Part of a small language model's weights.
Size: 25 layers, width 384, 3 heads of 64, 45.8M parameters.
Training: 732M tokens, 5584 steps.
MLP neurons of a small language model. Each row is named by its layer, matrix (up: input weights; down: output weights) and neuron, and shows model dimensions 304-367. Each number is 50 + 15 x the weight over its row's rms, rounded and kept within 0 to 99.
A block is one neuron, or neurons of one layer that tend to fire together. Before each block is what it responds to, as a language model described it from the Wikipedia text at the highest values.

Description: Zeros in scores, name fragments. Mainly the digit 0 in sports scores, season years and coordinates (T 0–0, 2000–01), plus colons before goal scorers and word pieces right after a capital initial (N-ure-mberg, U-ch-ida).
L9.up400:67 37 66 48 44 59 39 78 24 63 58 60 48 66 55 49 47 54 51 54 45 73 58 29 53 61 45 41 35 70 55 65 56 43 48 55 32 52 44 57 44 34 55 49 46 43 42 62 59 78 61 37 59 51 84 45 46 49 60 50 43 77 53 76
L9.down400:21 63 68 42 16 47 76 33 50 65 31 64 51 31 40 48 89 42 47 61 59 30 53 71 60 44 36 50 43 35 55 80 34 41 33 06 28 68 33 61 24 45 46 87 49 32 46 26 36 30 49 52 60 49 23 44 56 60 26 63 30 48 44 65
L9.up984:23 59 74 34 57 51 51 46 46 21 37 45 64 63 36 61 64 53 77 39 83 21 71 23 57 69 56 25 49 68 56 53 67 32 44 31 51 75 88 62 48 46 46 47 46 50 45 66 68 56 81 68 76 43 58 50 20 65 49 41 47 80 36 41
L9.down984:41 64 31 40 43 66 75 39 48 44 75 39 56 69 27 31 69 25 67 47 50 47 53 62 53 60 59 37 48 30 48 52 59 24 56 41 60 39 65 55 44 79 46 55 98 36 44 68 60 40 50 64 50 38 67 48 67 53 56 67 42 62 61 37
L9.up1108:62 19 55 47 60 54 49 64 14 46 49 56 47 36 32 51 55 47 50 71 50 53 54 56 33 55 48 56 76 49 42 64 55 49 37 71 34 36 76 65 42 73 35 55 31 72 41 54 39 48 26 59 71 40 39 21 41 32 31 46 51 47 78 62
L9.down1108:67 66 39 57 43 63 60 31 41 56 59 60 71 37 37 53 39 79 55 51 55 62 46 69 67 36 52 76 46 05 46 46 45 46 82 34 47 37 71 31 59 73 64 62 55 08 53 68 70 52 59 40 56 73 51 24 48 47 56 20 75 69 69 71
L9.up1208:48 62 40 50 42 85 65 54 48 65 31 35 25 34 49 84 41 56 61 56 40 63 43 54 52 42 54 58 42 44 47 37 45 31 83 49 74 48 36 48 36 67 37 70 44 20 47 45 56 48 29 43 59 44 48 59 42 47 23 49 56 43 68 45
L9.down1208:36 56 49 47 31 61 62 40 71 72 35 72 54 39 54 32 54 41 26 49 40 58 21 32 63 34 28 58 63 68 64 65 78 66 04 20 57 32 41 48 61 68 43 24 34 39 45 52 42 64 34 60 49 33 66 39 67 61 76 48 45 55 28 38

Description: Structured data separators. Separator tokens inside infoboxes and tables, such as pipes, dashes and parentheses before converted units, after a value and before the next field.
L17.up559:33 60 30 46 90 50 45 65 74 53 41 47 14 46 49 36 45 59 51 67 61 92 38 72 37 54 66 60 10 34 64 62 32 46 46 66 77 47 56 42 66 42 39 56 45 39 43 32 50 64 65 47 62 45 40 47 49 42 49 44 59 26 56 46
L17.down559:13 65 72 23 49 66 57 47 52 38 43 60 69 36 67 54 43 49 57 47 42 44 43 58 55 67 52 62 81 32 28 35 19 56 31 30 56 73 62 36 47 77 53 58 69 33 57 41 50 43 53 71 68 74 43 45 44 62 63 58 41 40 30 49
L17.up1115:48 65 54 35 72 47 37 56 38 33 20 75 41 42 46 60 64 46 75 43 28 42 67 53 31 57 55 63 49 55 81 46 42 50 51 33 42 61 61 25 14 48 43 57 59 79 73 37 48 30 27 27 40 53 40 37 69 48 25 38 54 39 76 59
L17.down1115:57 73 52 66 58 41 46 39 32 71 49 55 27 56 43 45 51 57 45 46 66 18 47 31 61 57 46 79 49 58 39 61 41 17 65 58 67 31 50 54 34 31 41 68 70 57 81 45 47 46 52 57 57 50 43 44 46 61 70 79 48 49 25 39
L17.up1259:49 29 39 32 61 68 41 42 49 39 35 66 43 49 35 57 55 57 27 80 35 54 59 62 55 32 61 51 25 45 40 43 66 60 62 44 69 51 59 37 48 20 95 50 38 52 42 49 50 53 37 54 48 43 41 63 48 39 32 37 59 00 51 82
L17.down1259:29 37 60 31 49 67 47 38 49 52 38 67 35 59 54 56 59 46 56 53 56 49 61 33 58 37 59 55 46 57 60 52 47 40 52 87 67 38 50 56 62 68 47 43 36 56 50 39 59 37 56 74 62 71 43 39 64 61 45 47 55 56 34 40
L17.up1280:56 52 31 54 71 47 38 63 56 45 44 57 47 51 35 08 62 71 40 61 55 59 51 32 45 46 38 61 39 61 68 49 44 54 34 45 64 40 43 36 48 05 41 64 78 36 30 71 58 53 55 15 49 47 60 32 42 47 56 47 61 45 49 55
L17.down1280:60 69 55 60 54 83 26 21 49 60 61 59 68 71 35 31 64 44 54 67 44 51 53 54 53 54 40 53 30 35 62 46 75 40 40 52 19 60 74 45 46 63 62 25 53 68 53 50 35 55 69 47 38 51 35 55 72 35 65 51 35 76 55 80

Description: Inside multi-part proper names. Hyphens and joiners inside multi-part proper names, often in tables, where a second name part follows, e.g. Sparkman-Hillcrest, Luz-Ardiden, Worster-Drought.
L17.up167:36 71 45 48 63 39 54 48 54 49 47 99 67 70 64 40 38 55 48 38 63 53 68 51 49 27 30 45 55 51 52 71 42 60 14 64 44 52 36 42 31 59 47 29 72 30 57 56 68 59 53 36 50 56 35 55 39 40 43 42 55 39 50 27
L17.down167:68 26 67 48 12 55 68 76 60 56 56 25 55 40 63 52 44 30 19 33 37 52 95 27 66 49 56 34 28 45 23 48 25 43 60 53 75 67 14 52 64 68 47 50 38 64 76 49 73 56 64 44 54 71 31 37 57 61 57 39 75 48 57 31
L17.up255:64 34 34 61 64 59 52 58 40 62 16 41 38 63 41 27 75 13 68 53 85 57 40 32 40 68 41 54 40 58 61 50 65 76 56 59 92 68 39 60 63 65 37 39 53 63 65 51 40 67 44 49 58 64 45 44 45 55 59 51 76 33 66 49
L17.down255:49 43 39 30 38 54 28 58 61 35 57 53 59 39 46 30 43 40 52 57 89 36 76 44 33 65 81 50 52 45 39 58 69 41 62 42 78 60 29 77 68 66 52 41 45 35 70 56 37 22 47 53 41 66 70 52 56 36 54 55 57 53 68 51
L17.up1076:23 29 41 54 46 57 57 42 43 55 38 61 59 42 51 37 55 69 30 35 51 78 35 36 61 54 43 42 31 41 44 43 46 58 53 53 66 42 29 35 69 65 72 36 32 21 43 51 31 55 67 66 51 41 35 49 40 28 39 61 65 66 65 46
L17.down1076:50 24 70 51 57 56 25 97 43 26 67 42 60 60 56 52 74 42 53 40 60 55 54 32 56 46 41 54 35 64 56 42 21 71 49 38 39 49 44 59 54 63 58 44 45 68 73 39 20 70 52 65 68 37 30 57 66 61 46 53 48 53 53 41
L17.up1081:29 37 53 39 51 58 52 82 65 34 44 40 71 51 64 47 54 51 46 58 41 06 68 61 42 62 39 26 45 55 48 31 56 62 34 38 43 42 76 46 57 66 58 49 58 42 39 50 34 38 59 28 60 63 71 56 78 51 19 43 44 81 41 40
L17.down1081:37 70 28 46 26 56 47 69 47 43 50 17 42 71 16 32 32 34 38 48 63 59 70 71 44 75 45 54 34 44 68 47 42 64 22 56 51 55 65 46 38 65 52 41 39 64 84 55 42 39 37 44 48 63 51 49 45 66 60 71 42 51 85 59

Description: Clause-ending punctuation. Punctuation that closes a clause or sentence, mostly periods and colons, plus closing quotes after review quotations, as in "flaws." and "model of murine inflammatory bowel disease:".
L4.up1167:57 49 79 81 55 61 53 53 56 50 56 61 41 52 20 37 42 63 55 60 50 58 58 45 82 54 54 63 67 56 47 39 59 65 39 54 41 42 54 41 58 46 50 33 35 25 35 66 53 42 58 69 36 67 59 60 27 41 75 20 56 35 68 87
L4.down1167:23 44 31 47 40 58 64 30 67 32 49 56 51 69 29 46 48 52 32 37 72 61 50 40 48 38 58 75 54 43 51 55 59 49 49 40 72 57 47 68 80 54 40 71 75 41 55 46 37 46 51 40 48 59 52 55 54 31 48 73 19 47 46 34

Description: Section heading closers. Closing == or === markers ending Wikipedia section headings such as Early life, Climate, Bibliography, plus occasional line breaks before new sections.
L9.up77:58 47 38 53 48 65 66 43 26 35 45 28 43 75 70 44 40 64 35 66 35 66 50 65 27 52 48 40 65 44 45 44 67 45 56 53 39 57 43 51 39 71 79 42 41 55 36 59 35 33 35 54 00 57 38 49 72 13 57 24 51 50 40 44
L9.down77:59 44 51 52 52 93 62 37 64 23 53 54 56 47 51 46 27 60 05 46 42 55 54 35 55 69 45 59 54 52 50 34 46 26 48 58 47 49 18 45 71 64 38 36 56 60 59 39 68 09 44 40 47 52 52 28 84 40 54 33 69 60 57 32
L9.up269:60 22 55 57 71 76 42 70 63 43 84 58 72 51 44 42 37 63 30 38 22 60 54 31 54 57 67 44 33 64 80 10 42 50 34 54 54 68 23 45 31 36 47 44 69 59 45 42 70 50 52 64 58 34 36 52 43 65 55 49 61 46 08 31
L9.down269:61 07 45 65 27 61 56 58 40 29 42 70 49 56 43 43 55 69 37 42 31 57 49 51 35 52 50 65 68 53 24 37 87 68 19 44 62 54 29 40 80 42 66 56 61 40 52 42 76 47 40 63 82 61 34 61 59 67 54 67 52 69 30 40
L9.up493:59 54 53 38 47 65 60 36 52 33 63 28 50 46 33 25 28 64 49 71 37 65 59 51 60 53 61 60 42 41 40 53 77 47 48 54 48 30 45 60 62 40 58 72 60 44 60 39 41 85 50 26 48 44 52 47 53 47 42 46 75 25 17 38
L9.down493:56 62 22 68 44 40 50 54 71 57 41 67 58 65 62 48 62 35 36 29 40 39 27 42 75 70 43 80 60 41 63 76 45 24 51 52 49 26 17 34 38 52 36 48 50 67 10 27 50 54 62 33 69 48 56 58 67 41 28 38 48 34 35 28
L9.up532:43 41 67 39 57 62 30 47 69 44 46 37 75 36 43 50 42 73 45 59 60 60 46 29 59 04 49 50 47 52 56 50 31 59 39 78 61 53 55 46 38 43 48 48 71 15 73 37 52 54 74 52 38 61 61 70 45 47 37 50 57 66 41 65
L9.down532:31 60 29 61 32 72 53 56 33 53 56 55 53 56 54 40 68 54 22 30 61 62 62 46 43 25 45 40 43 30 41 61 49 46 21 33 25 66 36 52 88 56 62 70 72 45 61 57 68 24 68 50 65 48 28 52 54 49 45 58 56 34 27 44

Description: Title subtitle colon. Colons splitting a proper title from its subtitle, such as Ghostbusters: Frozen Empire or Law & Order: Criminal Intent; weaker hits on slashes and colons in numbers (S-15/Sonoma, 1991/92, 7:00) and on connectives mid-name.
L9.up8:52 22 63 43 48 39 29 26 72 53 53 58 64 67 39 56 25 53 54 42 72 39 54 40 59 57 47 43 55 55 48 71 43 30 54 20 62 56 42 42 33 46 48 34 00 81 17 66 38 49 52 49 42 56 58 49 52 64 59 52 55 45 40 33
L9.down8:55 74 76 44 63 51 52 64 72 68 63 54 40 63 51 37 35 50 50 48 75 57 71 46 72 67 67 28 70 38 39 77 51 40 59 25 56 31 43 86 81 31 47 46 55 30 54 53 40 50 45 64 62 52 60 55 44 44 65 42 34 63 67 46
L9.up42:61 27 40 47 31 44 56 41 56 54 64 39 66 61 30 50 82 49 42 31 52 42 54 60 48 74 52 68 50 53 41 50 29 47 22 27 86 46 52 27 78 66 45 45 24 44 45 51 78 40 47 29 36 44 48 68 47 49 56 54 40 41 47 52
L9.down42:61 43 47 45 47 49 38 67 49 63 64 53 59 48 34 25 66 70 67 44 53 51 66 44 53 44 43 52 80 57 50 48 52 52 56 38 60 65 32 36 62 39 49 22 44 51 57 54 66 46 55 39 51 72 48 54 66 58 32 33 45 62 62 48
L9.up387:23 15 53 37 55 47 57 51 93 53 72 70 30 70 47 60 61 34 50 47 61 48 67 32 61 74 41 57 41 47 68 60 73 86 23 43 69 57 37 34 40 72 43 53 46 51 46 74 55 37 74 22 40 47 31 35 54 59 39 62 81 55 65 52
L9.down387:78 53 36 49 52 54 49 68 57 52 07 44 51 37 41 42 26 62 63 37 62 47 61 18 57 22 69 80 56 37 54 38 63 53 38 47 72 58 65 34 55 77 19 42 39 38 35 71 62 45 56 82 57 60 87 47 61 54 47 34 43 69 75 60
L9.up503:78 55 58 50 53 60 48 58 53 49 25 54 59 64 50 55 35 62 41 48 58 54 48 23 48 30 24 54 39 41 24 46 58 60 48 20 43 34 48 57 58 58 51 47 35 36 43 44 10 53 26 44 48 49 51 49 29 50 80 30 46 50 47 68
L9.down503:39 57 48 52 69 59 31 64 68 20 66 39 50 71 51 29 62 53 59 44 43 70 56 59 35 18 40 32 73 40 60 71 45 48 30 52 59 41 33 41 22 55 49 33 93 39 60 51 20 64 51 53 58 53 50 48 71 45 67 73 45 50 61 57

Description: Fragment start after punctuation. Leading zeros in numbers and single-letter word starts right after a hyphen, parenthesis or quote, such as 2018-03, UTC+01, cross-site, (presiding, "rabbit.
L4.up1104:43 58 63 62 62 50 41 32 15 79 42 34 48 48 62 56 47 34 80 49 51 69 52 55 71 93 60 55 55 56 72 38 62 73 62 48 58 58 66 45 85 19 43 60 36 51 61 48 47 72 67 60 47 54 26 70 31 57 40 61 48 71 32 48
L4.down1104:48 59 39 48 51 44 63 80 64 46 56 62 57 65 31 50 58 57 57 55 38 33 54 42 38 56 57 68 46 58 55 63 33 64 42 49 39 64 26 34 39 51 47 37 48 43 40 57 90 54 56 55 54 56 38 62 77 56 38 60 59 39 37 40

Description: Heading and sentence ends. Closing == of Wikipedia section headings (e.g. Early life, Development, Climate), plus sentence-final periods, often ending a paragraph.
L4.up362:51 06 49 58 57 52 62 47 36 54 42 58 43 56 43 53 34 36 42 62 40 23 34 47 57 56 31 60 37 62 39 45 60 66 60 74 50 35 57 65 56 47 63 39 57 61 63 68 33 39 46 30 34 48 52 41 55 27 49 38 09 61 56 46
L4.down362:40 47 54 35 50 38 54 29 32 14 65 42 72 32 43 25 33 52 31 62 51 52 44 36 54 33 43 48 66 41 52 56 76 40 40 56 43 57 35 61 60 53 38 66 72 39 41 36 41 02 51 42 41 35 74 70 38 59 65 31 48 43 62 54

Description: Section heading closers. Closing equals signs of wiki section headings (==, ===, ====) such as "Early life ==" or "Track listing==", plus line breaks ending paragraphs.
L17.up737:65 50 48 53 56 53 68 40 30 42 71 73 34 62 47 45 73 40 42 42 59 31 62 83 57 52 52 42 57 36 99 11 53 60 58 40 54 67 42 38 42 59 82 28 44 49 44 53 41 42 44 69 39 47 46 80 44 80 30 29 56 35 46 29
L17.down737:46 64 44 52 38 93 62 61 35 36 26 50 36 33 38 57 65 40 31 58 21 37 32 50 58 65 22 44 33 33 72 64 26 19 36 58 35 78 38 55 67 84 58 38 43 30 48 74 58 38 49 65 42 47 41 57 52 55 47 45 46 91 72 59
L17.up862:39 38 49 28 32 58 75 55 01 50 50 38 43 48 68 25 60 48 55 91 57 61 64 45 38 45 66 29 39 59 33 48 59 48 58 97 61 22 54 31 57 50 48 52 20 23 69 30 07 33 50 62 51 46 37 43 32 39 72 59 24 38 41 51
L17.down862:45 67 56 34 33 70 54 25 41 54 31 59 67 53 51 56 38 54 44 59 39 62 48 43 57 46 35 39 51 41 48 46 52 44 59 54 49 20 46 23 74 52 47 49 62 39 48 69 43 43 29 25 54 44 51 56 88 30 54 48 32 53 59 51
L17.up935:60 53 62 61 52 56 21 49 26 61 47 45 57 36 58 79 65 35 69 75 72 50 45 48 59 39 53 63 21 44 77 68 48 69 53 72 55 62 76 19 44 46 57 35 59 61 61 47 62 39 52 49 48 46 58 53 54 46 56 43 64 49 48 47
L17.down935:65 61 60 24 48 62 71 27 29 40 39 55 92 52 26 55 59 56 31 39 54 49 54 46 76 29 29 38 58 36 64 59 39 40 58 49 31 54 23 27 60 81 15 56 53 62 65 71 35 48 45 26 65 50 25 62 56 33 53 21 35 43 28 73
L17.up1320:61 45 23 43 39 65 63 52 47 60 62 83 54 44 52 43 52 47 58 66 45 36 52 65 54 29 62 57 18 55 63 84 26 41 36 68 16 54 43 30 65 49 67 54 59 28 48 60 64 53 29 56 54 37 38 76 42 14 76 36 46 43 21 18
L17.down1320:37 49 79 59 67 61 47 32 83 41 32 43 71 74 62 43 56 38 61 72 41 70 42 64 70 71 63 18 56 46 50 44 35 36 37 67 36 48 34 39 63 48 43 34 61 48 30 58 42 27 46 44 63 32 46 40 59 52 57 32 54 66 85 55

Description: Example-introducing connectives. Function words that introduce examples or a continuation after a noun phrase, chiefly as in such as, plus including, includes, list-final and, and prepositions like for, with, by.
L17.up59:21 66 38 27 51 39 41 75 67 35 47 49 73 51 34 65 57 54 43 67 66 57 78 58 59 75 53 57 46 87 33 45 50 29 58 45 61 10 44 50 40 53 42 44 47 28 58 35 40 70 59 26 55 25 52 62 49 45 65 57 41 45 28 47
L17.down59:44 21 62 52 48 43 41 64 51 43 29 48 60 64 37 62 76 37 57 52 72 55 33 58 48 34 36 42 29 34 71 60 50 52 25 42 60 44 64 26 77 17 32 43 62 54 52 72 69 59 46 41 32 33 44 66 40 52 48 26 46 27 42 37
L17.up215:49 85 28 51 22 71 69 51 41 44 43 90 68 78 45 46 47 26 43 49 75 49 42 63 68 58 10 39 38 60 20 40 06 35 63 33 68 34 39 41 47 39 43 49 55 32 47 28 44 31 49 23 30 46 34 67 33 51 29 38 33 49 47 41
L17.down215:59 31 60 82 35 30 55 83 62 52 62 62 44 38 53 72 88 39 43 31 26 66 81 39 50 61 64 55 57 46 57 38 66 36 45 63 28 47 55 59 74 07 57 34 47 37 52 32 78 42 41 73 45 46 51 34 75 41 60 66 49 55 55 69
L17.up340:52 60 49 51 50 57 49 77 52 40 65 45 76 79 54 59 59 34 60 53 62 49 75 56 60 55 26 57 56 51 50 48 43 56 28 82 70 36 34 16 35 42 62 68 62 62 37 44 51 57 56 42 57 53 22 77 46 33 34 31 68 37 18 52
L17.down340:64 35 54 57 55 67 50 49 54 32 53 67 66 31 43 75 63 76 54 40 48 76 62 63 67 47 27 38 41 37 42 27 48 48 61 43 38 41 55 73 63 30 36 75 77 39 51 51 50 54 70 64 65 51 15 65 55 44 53 88 39 49 30 25
L17.up901:36 33 62 71 45 39 51 59 36 61 39 39 70 36 43 53 35 37 58 30 62 50 68 48 20 25 33 40 51 69 57 30 38 99 50 81 54 65 84 47 47 51 55 66 69 49 58 25 49 52 60 59 55 36 46 57 75 58 42 31 27 39 46 45
L17.down901:46 44 62 76 28 63 50 32 35 35 34 37 48 55 52 71 45 57 44 26 39 46 42 70 53 52 53 62 44 42 39 60 28 26 46 68 60 42 67 23 48 46 56 57 59 68 34 30 73 63 51 66 37 56 47 65 16 31 65 58 62 44 72 28

Description: List item openers. Punctuation that opens an enumeration: a colon before a list, a line-initial dash bullet, or the first pipe of a table row, e.g. "including:", "- U.S. Const.".
L9.up336:48 64 32 43 99 54 63 29 45 50 38 45 54 47 53 53 40 33 51 80 70 59 49 53 80 42 47 49 56 50 79 48 36 38 41 31 62 50 52 68 28 67 37 57 52 50 17 46 57 71 58 47 70 53 51 46 57 56 37 46 60 50 46 42
L9.down336:70 78 50 54 49 62 57 45 51 82 68 43 46 40 34 54 38 48 45 51 38 45 54 54 63 31 66 31 22 46 49 42 55 46 72 59 64 54 63 32 39 50 63 55 47 48 41 58 31 57 45 48 56 63 27 43 53 52 66 47 67 56 50 27
L9.up594:38 63 77 31 45 77 35 46 57 58 48 40 58 58 55 54 38 63 42 39 72 66 82 87 90 50 61 35 30 63 53 31 44 50 45 44 35 43 47 99 45 63 48 69 27 59 48 37 59 38 63 55 85 45 67 72 07 47 53 51 55 50 29 54
L9.down594:37 49 26 50 73 38 55 36 57 35 42 50 27 37 50 51 46 74 67 64 58 47 55 51 35 30 42 59 62 68 33 51 54 73 62 61 78 40 48 88 34 40 29 11 40 18 22 54 45 65 42 52 47 70 33 43 34 45 59 58 61 47 57 33
L9.up1094:37 81 37 79 77 65 58 27 36 24 51 71 35 55 44 49 57 77 49 72 71 50 42 31 81 55 59 64 54 68 50 33 60 56 57 54 48 57 48 66 51 34 46 57 42 53 24 59 68 67 55 64 42 52 64 41 54 40 57 59 40 46 54 76
L9.down1094:41 36 37 54 63 68 39 63 74 45 43 76 44 50 41 50 27 15 37 43 73 42 68 29 46 43 28 44 45 57 70 35 72 60 60 64 48 38 49 62 63 61 61 56 44 66 64 46 41 50 30 35 24 88 25 41 43 52 64 63 57 29 67 49
L9.up1161:61 56 76 50 56 60 85 55 85 38 65 85 12 43 57 50 55 56 48 43 66 68 25 55 44 41 60 43 49 35 77 40 41 65 49 14 54 51 54 78 75 52 58 56 61 81 56 45 51 50 40 49 82 48 65 00 26 58 52 39 55 54 49 46
L9.down1161:13 39 12 69 57 39 69 41 49 19 11 55 28 54 46 37 54 51 54 63 92 17 48 61 41 47 58 55 64 51 68 46 39 60 71 52 52 42 62 51 44 67 55 71 30 43 33 52 30 56 29 31 35 44 47 64 15 38 53 19 48 52 57 47